config = dict(
    rope_theta=10000.0,
    init_std_qkv=0.0146,
    beta1=0.9,
    batch_tokens=[65536, 131072, 262144],
)
MLP neurons of a small language model. Each row is named by its layer, matrix (gate and up: input weights; down: output weights) and neuron, and shows model dimensions 288-415. Each number is 500 + 25 x the weight over its row's rms, rounded and kept within 0 to 999. Numbers have three digits each. A neuron's up and down rows have the sign that makes its largest values positive.
After each neuron's rows, "fires on" lists the tokens most often at its 100 highest values on Wikipedia text that the model never trained on.

L2.gate973:470529499512522456503523481480477509492482465478524495513454496496481474516506497466483490535521475461498483512448470500531504476499500531478505455504482489532557495528499514482498550526523496491483479495511535500490539507506506485507487538509505509499489460514506508457504496500556490482543553506486513506511445530489488477470516480488526484505473476486480477524470474502495446479501
L2.up973:480501484495472477503534465449507499491482507474510544501501455489515501523467464488510471485480492510500507520474519502508480489506531477516477524465467515504483507521474481505484523569533483528478482517560461511474521514521537509509540497496521464508485501499472505517493499496500489506501478484471512493502487542472504470476492532466568483532507518468507477559484458490531472468508
L2.down973:470490494488456528512510489498483479495502519476539500524525503516527534450487504495549504469479490518492486513561505481487493515505523477544508576466493523480461490499508485513473457512449499566495497502516456508526492498499520534488570453514534456493507533491483468509511525482460480502466476537481499504501550464539489472515488569499480508505521550468528500500468517440512523508524
fires on: " is", " also", " His", " goals"

L7.gate273:453509536477526506534505489462528502462539493493495478537507497472532504507525502515453470536497519478467523521485448492486525512480495504567467460506543465457448527451516531496520475553502490504477479499526528499499463503513510527455480488526504505505507480415507483454478475518521465497491527496547503518502498544519549494474474504525460528514493555504523458515516515480474556499491
L7.up273:545506502517498461520460492458492523487535495518485547478520469533480511476507475500502517472490470493477494486497488496548486464478534507502514464498508441488485498487526528496538490524501494488523517484508502542508461489561479490474479497482512508494505495508454498509494517455460538531531514520480504518519492530551483496496517509506542502480525507524490512499489495480521505518504
L7.down273:481455539517473507491522509458505518466506490509534485505485457482501546484455499482494535522470444494445505456491452496548470520486523486516515460469497515517534512466516508470520487509505461474503509526504521521523518499477476474509496474528490521548497518452481525480568508453466502494510515515546514490454518511487515494458544499469488483514503501466484509485496535491493533484495
fires on: " |", " first", " and"

L9.gate429:477486480483527475506509520494502524478562527467558502465472491523487500506515526478488530553495520525501485456513479485501520472514466468522479497488495465503457473465500529525527473506486478523478481501471523496520486518496505480483510494497515469477500530476509540505510477495517507504520506524525529460490477522500507477438507540524528497501514503529521518494476503539517452529531
L9.up429:527469496516509519514557493505473469506491480485511469488446490512502522519513500466485541500490513489506491502507515517496456495483517521513474475490506445540451494518518486515518476475464512511512480521506482496495507491495505537512527547453498488488481513485581475477516477540541545560503487524467534509499503502476494478498504478466478510485487478514494527481498472512507489519509
L9.down429:478498474468480557468458451512500509501508502470513467482464467472516492499486529587516549522529475499493518492514490473520522532497498535505504499517500457493533472454502532536519468479435470480502523486490480475500551489484523514485498479498506481501461524476520521510502470457511447513478510517502501505487471497501491490499518498483513537479517503440518492478486501512515510520479
fires on: " for", " club", " at", " |", " from", " (to"

L6.gate381:467503527524530504520521480517467514512554489514475504476453513507492472506504436512488474523491507499488484545489541486492474482486476504498515513499530494494504500475457494479518489523487498567476485541502503474491486499493464532549488484533497467524481498501463512486533510497530485473461494472535531489485482552523515498532513525505535495498469485474517451497457540499508500503479
L6.up381:467499569503498545496465500486498515435497523481523501466496501501507518558528480501496506480488533504511479538544513527496508494517519504540486495500518504462505530493494528488512512485522522484536473489489501490473495483458496456473542504511466497562538493486497517471527475441490506513517519532512521520467512509515483500540501521523497444584517473552544497476496471485508477503508
L6.down381:525466511482492477558514475514502539497518505515532470477496506503511517465495524486551509494448567480523488479435504486512508457497515509467517482501478487455452470541512509528514524507525501520491531447514536455451481489482485469502491462522524466487502516511526507521507495492495508516518506519474479474500496519526529506463498562531536495451467496516484505491517462515490496468503
fires on: "\n", " Germany", "\"", " of"

L2.gate1326:509557491551480498468484460510457482525502507468524497513493518490506560527493490459504496515521482449475464518480528486527522502466490508528440481514520502483532477512476464480536469543498521481463499508471473553549550482501529518494504507474440472499494481543489515477503566496557531458507532483500519523508509516455470520460465503489489488516493484496504524478490495546490462475475
L2.up1326:499500492506512464526502467433483513515497488487505488511503464540544481494505505496461533480484508470537478543491545542478477503459509482518470492520494485473507456466491511485476464489471515485491506501531440505530470504503492500519526514470535501508529500490496491521496478463482474533506474509475518503531467533495498532462506493488510517492512484501488526459506530518494502546510
L2.down1326:493498499553522471489483474462486538502511488467494486518515457527502492475490503497478515495460512456521484512504532534478468549489477465510415520493496529530512444471485493473465443493503479488510465536525472484520444518503509496516538503472551506504517531476491484487498514460495495540517488510496514481506480521489523515492493509471522490477528486473516504457520516532508511555495
fires on: " also"

L9.gate295:479471480496488498462456491484519503531490482495515482501495517527479472506477452521502478498478536494494510458478485481501513523541488503507483542482486492526450545514486515491535495503483523539491438548573516507505504455450537505541479517505481494507510467501516478492497497493523542539494458473495488511485493531499481470512539506482507522532513502460517493513474496489512512526517
L9.up295:524479499522531483516513485469536517450521471549493521477509464530482483526522522507457496500464504525502467531479506468473508529552510501520502524505520494508552471473535466493522498489506522528502503494507524484474559493485481488457547495501481483529488543529451499498549495519511473462528512483490508492516494520538490519497513486500483462474483512521547497476491500499479463531507
L9.down295:496489500471498503518559521501507477507476545476488583554476521483501534499493481516504508506537509495484524514497498479530548502530455508496510488503488476547463558508446526505518511513476489484476489455501448548491517534520520543530506505561480487471521498465507527486485561489479540480541498499489488471508506536498506502461499514490464489463454483466479507516476518489519516503446
fires on: " |", " and", " a", " of"

L6.gate1001:493515492502517504530512478483494492528521483529493520562506539457473521529488493491454490510522498512521483510520517463485504544508458458515477519483536471454519498486553505494509471481504496525518498492466566502468488519478503513566517441519485512494516471509502484516503468466499489499489518510536521483505500521491524501532539474524480510526479493499504483471510506503459515507503
L6.up1001:490488481533479502461480481470464504515474495488493511499473539502512456506519515456510488529497538518467452489523534516520488510528550522540495541473445498506512540510476524466479478471580453457479480473530517516529466489511465479524475517524516528509552533528459507539525522547511520520471492504514538543499511514484494522515491503494468506475469502506499459469509465474509526521478
L6.down1001:516456539533534526552508491489526496481517475505496492525496519506443521527523540539521504533485500493505528473442528496517508497502487524443488509488503474534499495507496473491514500475511513533530475525530506504465449543501443537525469479515527512472468511482522525512521526482547521497477462530476496517477477517503537483462488450547547511492466474473470499533456473465508482501484
fires on: "\n", " |", " equation"

L9.gate880:531494509468484546486512506472509540524493512494528504454527482463491519527508486505525549515504520520491472523498484470466522503460500468479477507480479466537508516504497496531491498512480498521505497503484515508528511517484495490485518456484475515473434522487531487494500470495499483474463505516486486461559471494457479488458502485495514528543507478517484483499476510515472521532478
L9.up880:488495527510476471516463509512477493477534500491526523489492475520494541477497490501471486482514486490532463454524472498501508558538499490477511509554566456453512547537458456520482508476510519450509504511463511494506513493477515454461472487475488538506506511452539488509555565504424477515551528464512513524521523513527490531503506493497510488463499506491531508514524495517539457505502
L9.down880:523495467482489461513517485468478530459467532554490526534485483541477496529516511495507525494467453492525529486480494476485486469555514475483460508517483482523475520546485530490484417502555514492496529520480470444496499510505488492511478509519490538414454508555473501488472495510473529518487520469495503545509475505498512504478576504514539499498555505529483500472465509522483515520520
fires on: " and", " or", " for", " known", " was"

L6.gate1248:480510514519489507530506512522488507510468520495519480435504509541484486487428540479489484492538505461508495450496485487487490493515484487530523502463518463526459488480467503490543495555524530487525489447528512540536540491466502520510487539537507464543519460512515544477473533474505471503545506527487501481523489552472488518503533558489525481522510482523481481470502511485491502479442
L6.up1248:541515488504466457447512550520492464500459484501488466504502520457485443527542520505510525506493509513516480506503521508498486521550525476500467474525497447488528492493471468491532508503465487517488508499483485513499515466486477527521507517466475520498481535544520508468483506492484472472462473466481455481469479503505505498502505478491509515514461488438540484495446476484507459510511
L6.down1248:484515484450517547512499497477501480491453465511460535494523506508516497509453491511504532495519500513487503501476497465540498488514494510511506486540521530539513516509469520509505493506525468493503466460516473503497507511511511471445475516522525479496490484429487500497504515518516498533475521493503514531498508512489515521491504489448525509502532529478531480515564473476477533460492
fires on: " |", " can", " for", " made"

L9.gate533:455528487521467508448495461511474489536507485472502514447507488521470501461482487492442470492502465476531472494509489469515461475508444487490504524505484459527524459490472511485543483508522544483481503494511530456494512496506511480529519470482505480483472532488512563466515523461498499566512522467495504495506516518492448515492543501466515475491489520511525480504466484497487522511577
L9.up533:463496500515519502519548504531480501509532515479512512468511504512566544499510513517467527483480464521501513522486493504508498529482499536565494542506514470461546486494475457494532500511482513491463519524445509491493494519535483539500480455525505522500505451477498514521488524486484519530540476490500535512495483490489480506546479494482496542486505532493477470467491521493482498510475
L9.down533:524490462508481458519545537507459473495488486484487503497468519481481441508476477509498513502484535510547523475472503505546509468466510488457500519516501530517535482516486545479543546463539514433491508505525502452528554538471506477519513536503490503467512499536482502537473547513527433454469510495510479466543484507482503475469495480505521506497508540535469520529463512510505553479518
fires on: " to", " in", " by", " joined", " with", " into"

L5.gate740:511544524529484512483489540491492523471497446496546502506493519502487538487495460512501496532455459469506527568463505450526520464515485542481503500518479497547516508503513511529529509502526531519516492501509522543500497524504496516512491492534467484480479513508470493504486473506503528509494517512531497488537500511530472464475472484572529469502492479506502527496461520451441510488538
L5.up740:500464494497484492528501510520523482513511427480522481486479468529516510463492540510517520508495518514504483514533491516473495478471475516522469496543543533517473475521490459533506487484502495498497605535473454532500512502527514481487457499474521494576477454518506532539503519495492505481492489484478516482488518480490493481506516481473479515392521520490498472474521511498517501532534
L5.down740:504558527503501551485490471508500506494501543525504500521480495508505490481487487540505475503433507461485510516437514473527512525534511521475516487485463522499512485513540495492479506497492513513522500483529543527514497528468489510498500517529494470464479507482454482486486492467550550505483535507555478491509524490525497479493469492537514445556492497474512518512515496486481485450498
fires on: "-", "-h"

L9.gate352:507503446523523512523535491506520505498497512489482473496501512476435471472507527505463500484480511486490523471499539486530509538502492463465475465520543448498491518460503533491532480557525530530507492511563459520522477492528525518505475545522485539490504468463503455456492479497502521457484520530484490499507501526520522521485461500524495535490516549540507492540520501509482527556526
L9.up352:496507512512475518508493478498527541447522526540493416518537514517494480513541495490499446499498504507503493514512486507456496516485496497487502481462486486511513485495533469494504477523519481482547508490501504482507459518524543578502505525503535513502535500502485489468512478520466539442453511514506477537490529526513512528440469488533499492476448528517544494539466473505515475449492
L9.down352:503534479512499485531528491516491491478480550508525533504525485493501521490489486475520531496524507480487521518497492438517475487459475487486546505516493449485533499510471524473460509489505506567487504482505507546508534520484516501469528471496508474496500515514493508497487549506461515518551510534529532474484506451499516507527483494460528520510478463499443488533537494497461491474514
fires on: "|", " |"

L9.gate956:541499500511525506477529478468486508499507513496465515488511551499495510502477479449488537523499491504460459500489536497467496525489507570522475516479516508514507523499513532489505506528483491457529508474482515514501494500448512521462520531499478508480528503486512544477458528496508473505509483493513507502524505516464530482430524465497533488510470487524503510486442483473478519494481
L9.up956:516476487492518547550464504523513518464475523483499497497520503496523489502501490479519479521528537494516500504443508495521477489471515498501505470515475491468478458548560510481455532497447515505503503520563500498509491490481478504510451499517600525528557505502489488507521519544520519481491509487487525461485523508503485513501487481482491512505480510479492490503485490574515473473444
L9.down956:529524462467535514451528516474480522524531490524494539534508457517503519478495502451504475467507471493441455502497497532522499465480493540501502494483485508514513549524489517498507517512524481522534452487477513476528498491470486492459556534482498525499505456503540515517471540498505455504473487546476526488528534507500507470474538532478539495479509497508492522503504478514497490552534
fires on: "\n", " of", " season"

L7.gate1248:463496524515529486540492474465527541473517481512556534531491511521432481486540454477465501520484481494496505554493543500510497445505501443479468530471512491492510514500529532477547463513514469526495485492514514502514471497509504475517470500514535502521483490516511473513471488510491509508507502487527476529532500518525516523487500457503512483533492494507530485475503504512466474491509
L7.up1248:513471479527521549527516514483508507475522502514420500506497467459545500516523413494482524517498473524476509525541492484506466456466494513517496497489499451494471452456437471519508519510530478485510521532517512527531466530516531493491505489450493523514533494517506482516500489538535508498519455497510497499519486491517524464468506517509536482474482508537520507503463478482485521530514
L7.down1248:525488479465466541508518491493455457493490479500456523527477491537446500457484518535519518494487519482524534433518527541518509523562515463448462482498507495518480525513481498473540513492492495493512472473494542462508466505505485489475482496482495475476508507527458470542494483508536527541485533522492487513514528492473483492505497479488509520488518483530516516494531491459478469434525
fires on: "\n", " -", " ", "'", " ", " —"

L7.gate1341:491519497479510490470517554475488522506550528504479537502457481537495523533486486502521475502514518503522507549516508470512511472505492521512509496499477416492478501483499464482521516520458514454513487514441541499484471530512449500484523491520491516467484506523516488523502560471485526468503499511550546538525506481477496490492479494480497473507492466476440494515508478498517480524529
L7.up1341:507492519472508468468491528518505485454493469501508507507487451521481466483497500497452509478477506513525455485557520537501502478522466488521472504543539508546493519481544479529502510531482498497531524513492489454536464521496493522467487466584475460530536532454521512512534493545506498474545557503489470503470525539561535525516505483477506502484509518475490509479494516491476530515528
L7.down1341:497493479508463500509540513531463537524505461511477490440490485555503470540513505506516478517493538526522511464485470468438482482544482491475451545516476438506513471513503524496507481506504528490471518501537497516517508507553471449497524509502524522445472498504489542499465522466470522509498534526518506507525470498514507497500497525489541532490501489526475505494464483545514501521476
fires on: " of", " |", " and", " or"

L2.gate587:483510493466539482514524520496456488532472476471486527527475515498467508511476520540454534511510463474458506485554487460530515500505525512490515491501461479530452511503447504521505571540510502445518474513537502533526516498520499451480460497513492521527511468505511510486462543521507494483497508515474526482519489489528471457526491509542558502490561498450533481512479494506487468478514
L2.up587:493494515480527516534510512506474511533489477489486534517486506502476504533482510530436529486503488476478481490527517481537522520521541490495495492495457486553460502487479489513502546547502481456553477512527524539515486521550499468488442495525486482534489468491486486505483554543484504507521486490467504509506497507519482464483501508531519480498533506483528498510515506485504480480509
L2.down587:496473513499483530476481495502528496474528502501513493488515477504522505507509484460513490528521527531556516512488515531489484499496480489524482484496518513513544502494523506497522444460486490538482512464484481470489505496476488536523539509480493483501516524490491495490496479481472502478498511490521487510523510518479530538485537478467474491490446490531484509478505463505512530500503
fires on: "\n"

L6.gate15:504478470491532504550516488482498552506485505467521506533523517503505555487472492507536496509516500549565471518509491513542484504488503497503510479468536501480497538469559493566531484510531519448471476505512482519543522535473476513447518503549498520506515483501494514504491508476500534488512475528504477521525505517523492503521495509513475491507484484502519477502476460501480507510473
L6.up15:510510463519498538541477475531455520460501488481491533485445453497516445549524539529470512517465538518474466520548521523532475471468502486526504540477477539538470491451450494500513505487549470514513480543497507551492494535504488478525489461467499515531510478474488530503487514530513453510558487488497523463532465535517508469513533481515508494483533500508551496458522481503511524466515
L6.down15:564506548495517498489506496470538529505483460483552535491519552518501550490527450490528494457428518587473539484473526510515477509513487482501475487511473496493498512539551492468498472510510493504471473508509487454491491482510507491465497510477487491485478488542500460466510545479512531529462494475490459473490511469501490470435525471500503503492478530472473478465461470531526494489495
fires on: "\n"

L2.gate504:472499507498509508463483504517498536549536482495482497503491500486495497488528501477500501486546482509480488528495530489496506483489449498491475469543518486489448493500506511517506530512471525483497505498556518551508485482500530522508508515505504498498551505493531511480531510526510517497483524459475545483559537538518462471500526507521525485473468524496492515479480546551475478469460
L2.up504:491520438500501516532550495451488488503494488485524502544481488491565492479524521460532495468497476479469494514510491477499515505486473485483498447526522492462513472493521437500464461466510488493471529463522501529528475506507506520502535494530483528516487495471503492448519513491510525494532561514526499503521471463536513504472469496530558498489487508530490552471484514488499478514463
L2.down504:498511445489518503545520498477488505527481497501525528525499498486532478489501534471537488465512490469472493486497485480484508527512497507489485450514510521471508516457515442511490433472517479492512497481487512515502497490537521520507510485545484552539470507451496477467502503468545510486536554479530470537509503470492537524465491524516550462473512494505492521460523491488487519514478
fires on: " |", "-", " (aged", " code:", " (age"

L9.gate592:554491464502484518534493496483486532508536517492482513514515491514440471503477534524488446462509492472499477501529480496507488473539489504508517512483509471540444516541526476551497461482536550484491503476503505457499500490490530512470481512457485486487450502473535500484511504530541547528520531525504496504530536510472445502499517498494521490502520508509508544508513518505454464517492
L9.up592:524514508512543493490496500527459488538464542475476495486542528484552522488485497485487518483484472483497495507544471480562457503479465541523480499486482503534472453467436540493521476517519502496506519489501503498498516504478494483528529468490510471530494478475525512494487519526514519476560508523458525516528534499525511483513489534506516494500504510503485481516505528491511498491495
L9.down592:496399450473478528519525513500493476490542533473536531515525501498511507464507502550492514511494469473550459525528465506516475488481498519473502474470467483517477489531511444528493511503504484461527557471482478518520544534475545500522485512511515487515506529491529496491485483501503489505531518519479466493501507536457500492496506534496536497510519480523528519514543473489512526534506
fires on: " as", " |", " of", " by", " with", " faced"

L9.gate900:532499524444519481529517506494455531476547487510529504482503550526489471544515529532478513505510514516506470466489499508462498518496465500520508485518502488497497552514529492520525511487543572508538520531450478513502465490505470485512502487478454432506504483510512536463495488497519509529464507497511509480524535514531501491491531456524521492509515527500514487491516474505511495532498
L9.up900:493508540454528503458456511520533536472498505518533455490479527520492462518547458518518497468519480520518462556513484484462490539505522476518526506502491513508518505502552506507453548474487519486510525514522498469510482513470476478475494541504531482506474525482517500554457520529496496455491531479502531481502471545550506522510493503466469499501513489493508506459535484511514501519523
L9.down900:450478477468512510523489521474524535489516503514526499490537511457513517511496513470495495479529504496498506517511539528504484490470501517522499522488528546496479524511457554459504458511529521496495543512514481485491513488523434461482523490500511504470525471422498499530495483522486509518510503477469525496476519531492516448487474501498520473477483496499495531501494502523538471499508
fires on: " and", "\n"

L6.gate146:520485502518482533492499471506516531512493465478518510479502497508485478504540505530486493514521509472476504507521481440502506510491494518530488567503457518479477519538490492501483524554515487525472499571497535522523512503536501467492451468510499501537526508496500521547496476506480507512517515498497510487515499502495479492467491542509487491464496469508524461455505550515529520526545
L6.up146:555495477433486506509518517491507488500471489500509444504499511531526500447534496479493550503521486471501499508479480448503540436487499493546500469485512503488467468511525515522482524478519485505477530508498488481497505485496513492554447490494494523525477474490509499501516516479531536453507510512535508533508513482503487503501542532529513510462496497511479513466493501489551498539503
L6.down146:471481501490531556484514480527457505549507455498492518505477520546489489474459503466483501513487495491517494534533483505498501508490536507493493521501497504515467535483461475485468479544490475474492508526489524543520477492541528474524480479520494504539519504500529510531489499508514523518503497500552536497493515498483495472476472519515498503473540515488492532489496531517497512477513
fires on: "-", "|"

L2.gate765:498466509512488476491499514523492546497421502463549455485513515486497515502506525518505481532507487483479482492548474447533506502520494514467484530511499460494483472513486514514484481502439457489467461530531538520496524459479500473476513514492512507465491500476534506500525470523525512514455487473473506497511513500503446500514483535490450478527480496499466504503490506502531453497530
L2.up765:501540507501495495502514451549497547485479517482519529529510494511506515532480505543515499526541500472516522498534522503493508492500480518482526526542499495488479534573516473499524495534481508502477483535464495515505517475488492490502490486482508504497526482504535478531487477492477557505482473500491488508530509505468532509498503476477529465499523452490484495545531490524514467500517
L2.down765:507552514504477502505505491562495521479487504510532521533516491519500520483468484546487495526542522476505522534523507526509501499515504519474531543546517507515488547551500478505503501519485492510504514508460497535502510472495501509515516484500494503482530488488518464528482489501461561516480507465509491531527520543451551501495479490491531443475527469487488493527551471518550473507503
fires on: "\n", " is", " 1", " based", ".3", " "

L2.gate953:504548513523533475537514482473506502452530485474522535511497524496497504470467485463478500480516495509471470537480529526505499472475492525517468477504513488506499482510488528507494486469501528466500471468508488505534537506469513483509493493524502509474493498529467522489538505469530481495513539497501517489499463542491487546495533490502499484519526516489509523501480496512452495528537
L2.up953:546496504515505514510497509458523532500533528515522508489518473504523538479458488445504493497529480516478485516515496480479481513478475560503497481523480480491476462502483499516493536540424532471545509464486505515530540498445542517440510544473495523507460524484515476524537576471480498480506531505505502482525444530477516503497483538478493468447512512483503508492502524525515496517511
L2.down953:564482511526478553509526473462494534501511508515517503487504486519513522538480498461513487514520447520491474438519490486489464500475502523476502507524482453497472480525459479515530534547439497474509509476497501495516526519481513506433504545477491516541476509455523485526504556497471515477490510496474476478532486494499532485489488548475488480443517508497502510497485554515555491516510
fires on: "\n", "|", "\"."

L7.gate321:496545460529476517505523464535489503504517465489534499524518504521494486510486515491505514498526482463477477547485507488494547490487504512470522502497511506506564507486525489482491422492516526504509503482478535520494526481541515453520508544459482530479448490501484520474511524516536533454454505463511505524485526500523496516516526477504463454470492509516450473534492557495504486529464
L7.up321:509491496437475470484492530489502537510505533495493519474502448504495587514504472492482517522539494479538465505464505504510508513501544501512478508488535504504506499483500507469549501517552515468512470482530457500473478505531509547443477528541511495524528479512474512491510498505483505488468506510465440509482445491534483518468493491460502503505479458501498535496522424469518493497508
L7.down321:489503487487528515517536519571516459500494495505507488498533508510490486442484505465517480465478478487493527523517493478457502472464444519479453500541473467478485490538479511560533477516456458514514530513483533540485489490511480468512505464502511501465484480507542490512493475484503517510530517517507534477483469510499506470498509538495522481504479508480514531500497524483519514517521
fires on: "\n", " of"

L7.gate815:518499501504509509525547520476479484490543496495513496508496507501483517552452520512486528576495480466460496492504535452464499473517513540500507472522491475548509499522508491497497513473517505489523496503495516507531509460515488491504540521472493519518460473491493527475518465511518529490427486487506483510509481542531508532500491495510505554478465472440495512501447471463481505501490
L7.up815:507497506511500520492510444477494465537494504513535475503506488486537549470528452485510513506459454480530490524475524525491481481517524448506486503488470503452470509521529511525480506493458500504513468493520462516490485481486529477487522523485486511479525492482506509522523499531514484525510448485462489439469462460535447483479484513540508497518463503524452519489501506514511457508490
L7.down815:471506473517460478482502485511530542523464515530465499497479469510516476536462502480532506507516469492517475447515483457469507488481516548480531457533500499521516502504513507507505520513520535460486449500430569485503510502500489516508565499488469460510480508485497464483520478494511499509492487475466504489496517525478543532482483537513510520523471511487517495545455515510505483528506
fires on: " |", "|", "\n"

L2.gate396:468538482497557521538485471495460487498513501472533480521484549514506511519476546470528473511557476498470489447497504478515516460466501500521480447498477516487497497483488517571501517555517512499467491506514469503516509512497497499496472532515501508503514470489525507477515531492523506449482475494463493508514470530515494502521512471496510526533500480501516531475501478524502478520492
L2.up396:472487525504535526504496518495435525540503524504513521499510508480481498496529550483478470515540486466541472509469471505488554498517529494476485477493484435494462477540473480474482479510473478474509487507491477463493509480516478568558535463496515531476480490452527515559494486521491494498480478485500479516433475494493495460497524481448531511487473492495515472514527547509454491463531
L2.down396:471468518518523524507524489492457538545495487500494485463527521506503504492514543493471507515557508479528458494482451523504525517496510521456484476515472432490451491521450501477499479496470468492505489508463464486495511441515475580536536439520520497462497531444478482560476466495501505509506503495518502493413473491466474457500507485453524502505464483509526476505543538508462489450526
fires on: "\"", ")", "\".", "),", "\")", "\","

L2.gate607:505517533536504524521519497479481535521511513473534515545517501488504511459454483473483461476506517510526473504471540521468482516473563512501505458501479476470544461509559518487487496504491514458546491463449509473554505492482508497472450515482499511505487497493530514502486528478508455499503489465512464492528510531506492487490481494520505468518500521463502545502504471479475493494508
L2.up607:497479534525535543493486521504511467463527444503426470438455468481455501521499517467452467477538479514539525524524462528521485500552509470491494508522488550509544454473444470477536502483515453540507503498511549493510524540470481534501540500516439508543498479491509485537503481509520510486504509459532509486478506495481496469480431480540493504484493539494506530518506490534495500454495
L2.down607:485507477505486454518535523492481506522476542512518525512528518545529512505498499561512542529468515491442507495496493493511549510457504496506516475477505498508474521517531541484473486495507518466493467485507478519485468498534517484508478500507528466430538518526480480454522522539495491544518507551473519488501532510532478496496522519463513515527514528486494473495499485496477495517489
fires on: "\n"

L2.gate533:516538510477534508484487483461465484518517524473532508510468534502505509490486501490487470543522476473504503465477529483512492442473489501484457465512513516492515519501510523522544528536506518507502498513490497517518506436486544505477495509465501475505556524509525452493519520487552516464469499488503557495521506507490449532482508536472519488509480494514495517521463515526518471464534
L2.up533:518497499540502505468511462487518529505521536502492525496491492504524480479544546526467502542484500510516492522500504473527483491508499482514496477467505504515499510509499483474526489506504478513505521568464530532533501538506513559501498486504544523521499501500483499502493477468471509508517519512533484478417475502523453551489501503487482510493514549484474472507504481496496480490532
L2.down533:490472515530506481518520510511506562544467502510483496519504513533501483506555543526509467493512482522524498519524475480489513507476478476501530479477474492492484527513502470461502485468476518519486513501454536520521502525487491514481493511494521521529506514476522520521496490502480514536477518493532482481444497493509462498520526480498483523469475533481440488510517503492469536488537
fires on: "-", "\"", " Member"

L7.gate254:485477521507488496502521518496513491538504476467504485475495493523489526502457532518490523510537468484500469485578499454460496473502477515502502521516483468488517478498481487470528459504500471479473472491530479516527531527461468457515526499492525512460498472535531519464497486509504498473494521531473507522488516474507529514540481558461470508512508506487500496486505512533521521483516
L7.up254:486473482526470581504462484496512469512487511491487489510493466468501493504549519500466511452509459493527502497537455510548502482493502477518492473436467470547453510484457507471509485471486477473499488542500517504498496477475503446522499524495550520476555508517502483474515458538488492531522487559522522510506502476447529492478499515534507505524508466524528496512487468482491517507501
L7.down254:497521528477484475551464503473499531529521512514509477477482564451523530508484458487508495560543512512501483549472531496535536495492461543499551468519460522513490515506495506512491519495514508485469506483473460504504524459470528528528512463524470541539493469454507496483467506512509512505481450498470512527489500525486532475536508496507499500491534520475511540463523495473533530522525
fires on: "\n", " 2", " on", " between", " both", " "

L6.gate128:496513486535508509494478485487534536541510530457496502484498513524525433555478489518534501466503521510444502478510531499509535489517500529479509475511535506520505509523493521524547500507515548522472544499508504496508497503513489508513510515514503496521539502483478491503502474553484492457502523512487517517517499509527494498481519480526529506465468554516530529560511507512473489508499
L6.up128:487521531529491534501480529481503484506487547480485471476497527494502523517487498500468517475488490532458535490471537519520513510503534532515504487440517536492530498497470506507517494487520485564518570547485537468507502569514482545479505522536467467492535522504474470511477478532487508504536506485480498536480519524520509497500485478538507521462496518516511476499514497503526498452494
L6.down128:483521505492556537455506565526458499440478496541496448531483499506511510526467540505474486525542486455550507475494478471490461531519474467530485511497474505474489503490521487451487525498505470487531525510483473505490519456490525515545515468522486485483494498507494466511504521480472511519538482458467518516488505517497468480520539522472494472507549488449468528446497502470519514466467
fires on: " |", "ator", " by", "o"

L2.gate596:475512455521500516469561446506500503507535523490504488502494520466455528538502506500468514496511493465470470478488510481517509478441500502487444464521500531487476494495500506512526500516499515472463486494503475514528525488478560496470506525476508501492552493534521477486521506484568531471499540448510522502514519520506461500451528484467490483538490525506531505498484522526484497499517
L2.up596:497532498506476517474523432446514425521504530475507506489489515520487527508489477477454486527484506522546464500565525484502484478487500467500490484504485464452510518496538489490545519504517480500510507503522505491533511467498543488481505499483515492504480522526464494487568507499494513504538526485496489537506491495503502508514467534456487508507564507511497473436495518518500505477488
L2.down596:481538512488456507474469490472494461513524503458527469489481505519506500501489478467442462518478495519536466524537479539498503501518483488505501470515501475447554514539550508493534547487463484506523483494474530497519482471496512476495465484503491471516486456506447526465545502513466485487537511511481486486498493482519519514520498482460450561496560498508481476431506485509474522473496
fires on: " also", " who"

L6.gate611:501491485518530493540460466503533483498458508487540516527490526507504470498503460482462488489519516441477510488498526523441536527499478505502531556516510503517491495499459484491533500512527471520477491540494481525503495488492505505533483468521512537521486492522536471500528460486492518485527533481505534538540493526515465456503511550494483488478497503488550479491500482508468473490504
L6.up611:525490479479496505546480490509500465496506447547512501498480498535491508476505473559480542498471525487458547513448483487507549499487481512500527486488502539512484496491530490528522527541493516477500511521537505539467500522505495465478484496511544491506517494548527487505459489451544515449529526498471534522495526494470484452517494509533474479449546468468521495539465503517499470520469
L6.down611:500521502512494542468491524518469492502551479490472474545494510504508484526510484515499475539486504502523520521502491471442469536492493496476455509499532512458540483489525486495481463517493480502497523512487461514436484489532532475526478513480435530550483468484490482504493495519502484500548458478532507509474465517526495483504498504527536494459492531494542509477508492549503480477471
fires on: "-", " in", "/", " /", " –"